Weights of a small transformer language model: width 512, biases.
MLP neurons of a small language model. Each row is named by its layer, matrix (down: output weights) and neuron, and shows model dimensions 128-383. Each number is 128 + 32 x the weight over its row's rms, rounded and kept within 0 to 255. Numbers have three digits each.
Before each neuron's rows, "raises" lists the tokens whose logits its output raises most directly, leaving later layers aside.

raises: " area,", " Wales,", " County,", " country.", " Pradesh,"
L10.down468:161132108200121093149100163088167083098097111098113104221128144163167081174121142098039087112148105096175120142119120131096101132074114130147114166126159175173070144156124140105134136110086112179104133135146123126136138168120168107204118105142068113130103186084128225147134098165114084137146118124082105103114163127128134134175111164103086119117082163155194120139177110106070133164151174158094098104141147123126105166119153126118122178163089096151129189071129089140122100150155133093137140098104116092161158174169126125110100137132105123156124129169099108075160162113143102096118155180093141118062146122103139120127106121156072167098120180097210122135151071082109117151168111127140133137217112210120173150135123142116095178115128145118150114064113154179124138134123191

raises: " its", " his", " their", " her", " the"
L6.down563:107157188091156115178139154145193149114132151140131158089137099122131194164118109121168077175136111169113157088117078123097127128146160067122138150143187083142180142124144130127106108159224140149161142141132144083099133175105119098098121131186186084138089142097159168081078136124081155091157078154138136136108178123155186180163081136082161146170043150150149119115103139176144129106089118130113093136185123176143160125131123130090107073132175152106147139127171113126017105143150179169159185097125143088077081184103103060136109120216175087083137079108115138200177124162106148139145144138065101190177142128164149142086131123144149162127125124138123106132075068158154154114166143126133093146111123129154136076138168059145161131140107067133104089140085125130074101146143149

raises: "ens", "ges,", "g", "ense", "ification"
L10.down1846:095211125111102124061097122105093077123155084173123101103118089178104108099133135140136140097182116102144138165133149136132105095111146124133108179076098055045138097077150129129094111123087135116093136120109147165105132156096129096166104151105140130167137142161144167164145147120077152096136131125083149104122119124091180108226167112068149138068146113118128185123147127159132095072131143108070096094114120108175181149068153195171055173163198123169133169136099183133081107139101132110142130162183104166095153129112073153144110088096126154103169122128182140066150163155175109080114115110158099107152156115087124143176106110138046117113146142134137155146114148144124133110095133087176100143124187135111191160099146106098079132102205131140178140087137152125165097129111157

raises: " being", " appearing", " becoming", " appears", " becomes"
L10.down798:095139096143135138178143109110110140142120078154108072168126150128104104177119131127101173077098089115098093085096095071118131121152116151152192136180152149152163136144165120067114150120108147163196077129123105163174179105118108136146145090121075167137112159149137137113168176086131093116177160133120097135122062123117102147158127079128185097145179135101085114145154157149135111163114081126138158096171134108193146143154123161079061129118122131152157130117169106130066191076106129111076119072105125142131095132083114124186105128175173141055137072082122090164147119108149140128182151087132160127157125094135135182085148116158142126101124166095139052134085135076160134127030179161139115073101101143141137138114151085127099113135152149155167146106071164146160101097136113

raises: "ever", "erv", "erm", "org", "ummer"
L6.down976:133104127118082134114121120136124099095103156118090170103152092137128190139072147153137076142121164135173086137101158181161149079140124130131145099154174132166089102179120154136116069114092150130091120139133156107166106110095164100094128155165054122137158132113109109093143167091197097173112122106169126176101095104100077136098103143118099119152182131210158174114113107097028174139127164120087044155177135121127158153161131126141130110107108099135118101139118146111110102109130152161112165159085098229151172120119159146098129075094111094199130119106123086132143158137139132150083146155148177164117092147152093067118181162088114089110128122131092105161155150129107147124116160133168101137109142139070080191125096147140165150104145130164141124182145111145131179161157093

raises: "ress", "os", "ez", "ress,", "ids"
L6.down1979:094094139098155113155107091106123182134072154119096106097095064076145172171133149132138105135179123167153110084171138153115222147124133125101178149111106116147153121051109174203120103147108105090139131164135091124076140089162107106123117098116131154105108094143149213099112142081108133176166125126189150116143093139120107074155144149161101161109146135158104046115156128071048100111147200083126126131151193132146131105123102211111150046084087120079117107184149124140140104105149130178150130126118135102108110124071092104147142118121179148132162094132191076105159114058181128130088109070179070095158104133180106161171154156172117063147200100175083137120162181103078072178134107126095142156106116135127134118163127135175129142112126108125124190132117154065081127086137106

raises: " which", " an", " better", " its", " what"
L10.down794:122162122105071121135123076089069108187134110156176130109098151130091096122163136099129159154157138104087118137068104217150115170147110089080160132122097164129114101110158093173132162160190094174162124155154108044146120149102108076163137128177136116072093105182142170150106064141126111103168095129141078198118130146163163078160172129141041136112099121101122133144149162155089132141118076118129112096065108132119124060104121144112113118140130129133144149093094130136150123094184107135104182111122087093062135116109088114061095132157115139087134163053077084132107129115142199141159089096091108189099101146191188156151130189176155099103087148125101115135127198168160146173082153109124136111172154075146176102164104122093119184134150123190130074167143145155114135130110099

raises: "0,", "5.", "3.", "2.", "2,"
L10.down65:140158114088069123147075107160137161125151163154120157154150170106097121173082135141071122093144130132097042135178126098115120170148135170095104089083114094084119079184182118059151121113112106093141176151133114139056122070155058087102102108199182062050112104148107121137141135148190187113140178090169133042147120150116146133146138107163142142103165137091141097158201177105146130160148083110089149145131131103126120169168150155162157168146156143124117193100137118117125123117086138137132135123128129113128085146107125143128116167150100123155105117117092066130117127130163122124176128144122094089131184103131178140092156106078150144158109125158140173089077203131155123166089105106075161052115169123136119168109121144120182141056113129110141089121112156094113137144133122

raises: " itself", "ently", " better", "ished", " what"
L10.down784:107138128056134119113105083113130230150144110126104139110105119116109174153146181094150138162174074167190150112149130116146114139139106131177165118113154106151091128124119161127126164057187118134111103096158150154173108212127098098118066168111169091106143072148094148112128147191129124084141134148107150093105044107143069135124202113177140100136090111138115119153082112111068144089113139154103127135135093157124083155162186114131077173109114123118168164107128117134152121137160148169116143169115098068089126114134155198084151134120165115100049148131136117149160212139129154125100080110081125111144081171087119086118104194126120118160125064102105153139188099161147146142145167109071070081114158135155174043131094075180163147120121132040123143103105083112105190137109171

raises: " published", " papers", " editor", " pap", " paper"
L10.down299:170123124151089131217186143179136115103148112089108150121165078141143141117091092139172107121135127106138133100136110152063120139103131147188094104130145113147085109154153122108194188195170101167135146142101167118156144127161161127132098163119049115113121157160141153101124063143076140159139166150166051099128105115127110126064158137093138147152210172076063108110190130086147165117136109121105175101136096139144135108156082106054150154084113180170099045155152116131055111062132124100096134143092079072161066108113138077118151132145137102139135134177107134128039050129178144131107138091107200167130156116120108090168085121126187101130112112124111107121124116134152136161157123130095145105134143108163144100132097088082164172141125110115102089135127144159123144101167090

raises: "hi", "erb", "ty", "ens", "ering"
L10.down643:192161098122127136100115105151139086072141167119100173052153107149111164134101136136146135158134069147121132174163152104101106108135187177054120108110176162137133122100120179137092089076161156167198143107092114093107124105162117161088086141073079140136166110080124083140142184117110000094143148082100128145156105129147148126095180065099125130162128077145158075071169141094146106139087150118125148099111105100129138178111102111152112110174121125129065132166105148120087104166107139112177087130123136079108173098138144121152227123141138158128113056123058115167140110108091103119072154148107103119198130129123158096131138134165114087120131138089072089084109178117074148109110106138082144104126105177138166118095111099157105125120107116135105107109080119145167125109055100

raises: "o", " the", "ots", "The", " with"
L6.down1847:145140065079161128104150120105111149096101097147087110087091096106106161145114079060156077142174134069146135146116135134097154145090157100103087130046130116147158120159167175113168140081174165106125098144127072090129094077122131147140100135136147113158122118130085133162092101121157119114139149103191101121085097132230149149200202176205105122117137146168162105172119133116186075155108146162105106141087108112120142165152103177142202126072149173140170115028126132143147129177129100195150081161109139155163162137100162134134143074117101168119094127124112144127101117123094136149082158161128103098147166113117143150153148144087166124081067120173090114128140120138110145131116114140146134145132118133154146111143096136135081137080136137129174159179097176128171133154133137

raises: " on", "iance", " place.", " place", " upon"
L10.down728:107203156168121103182130127173129097141139126079126130127136106123133125138133172157148153106091136091120081149110173121129140183129124081118084133142177116060057124158081165148165155107176151125168162076133099121141118118111109144113120113143109169132119123105154113074128103105108191100198113076123102190120111068064114135159089090086118115113131096118164096132116146198195164125083062084122180190168154090111114163145114113118171188111136098126128117158091067127138009086119056165130133115135158139117116130103149191122140164117130130139135120130129113140117108069103113144138132105058149084134138135189064095157143132152120128157122090130130140114151095121129111102058081159161151130147152138129100183160146135157132133128107104124140176156104127142112168113137118

raises: " name,", " its", " name", " the", " name."
L10.down1015:151147109134105111117183160103087141111094137104150082106122166106070134132092080084140196095144168083133173129129102099155095083140103128121153131080089137153139126128205178123125161104091148110094128179105164119105081125116151077081093144156117119181183157114159138089164119134144133177118131145118142123168098113173153162162077159130154153122080140106118155089138096144149183108143128102104079119179194146150092107132155142171183153112116138159139115109149181105159096124136153128164100081154148127101106119056070095108126157201186113147136134137152144128098108122101137097116109156129132158067178071142132144147125059087142099117110114113121154202148104153163112108121161079129082172158168124129188095141198103140098099165121153117108112143178104115181101135082170

raises: " he", " she", " him", " him,", " ="
L10.down1127:127118085138147130127138160107137110108107094130151131117156146136096129201144153128102083152139148111127102170130100140097085104163119097115120139082133143108110174108090109144137100133117084052168129135130131098119060141104152134118075128163107104081145083108105141145135080160118079167170113123182137071125105137103120103185155100069114119129103148109117097104125126076141177152190096117111088159166187116125111104133148158101135098129087130180099130088124153090148101192137100072127087066145137131149115151110094165112145137120128122119090058124146112077112080175109098083153140102145100104133142135142126181134131149054102115146124056164237098127151110142102121080094094129131161083022131132091052162153142141151103135160104110091119110118111126141054107140156110

raises: "e's", "e,", "e)", "e.", "ez"
L10.down1596:152128123142078149134068073153122147118168140143130052116143103182122184104170100112147105098136180121156104133135152213102110105128140121117117140110083133085100114118155139152122128061112174109118159097109100130128076193116139110183095157136108121117115094123135146145148122097141139110094162138131139125076048149131103166141170122179107113100159124104100107121132084171094092134130208123169089121127098132138126176082105195132125105143076122136200132053172060078092170199108142140136106121135146126028146117081151125093170176106114151123104127119177137106222179091149096093158135141112138074172169174123147127114171108182138130132102135137120102136141105108085123160151102204145164108080104114211119098105120087097169097062133115143131124128171158134132159122130111

raises: "ini", "us", " Jr.", "i)", "ini,"
L10.down714:099117121150068103093105118158114098137135139182155119085131138122141148154142187142166096094137089133154157158110101089100088112127098138107160158073137100048076081108146112146191161213141137163112145133126106138116080146125140111149137102114131113114078142109161113160115180149131134089098100166128124146035211111105141158141129137153131104123074156151113161149113156121161092178125090167101174160137115135089164078114093141114053118078137109126077147156072158136115092162148151129155151232158172106083081055048133124115145152151127154127088177124161177165166069177123197127111108134174131170187115122074104049167143126103077175142126154107099139133124129113168130107104121147137127134188056093089129150127142148103120095084119094110062095207123172088146086177090120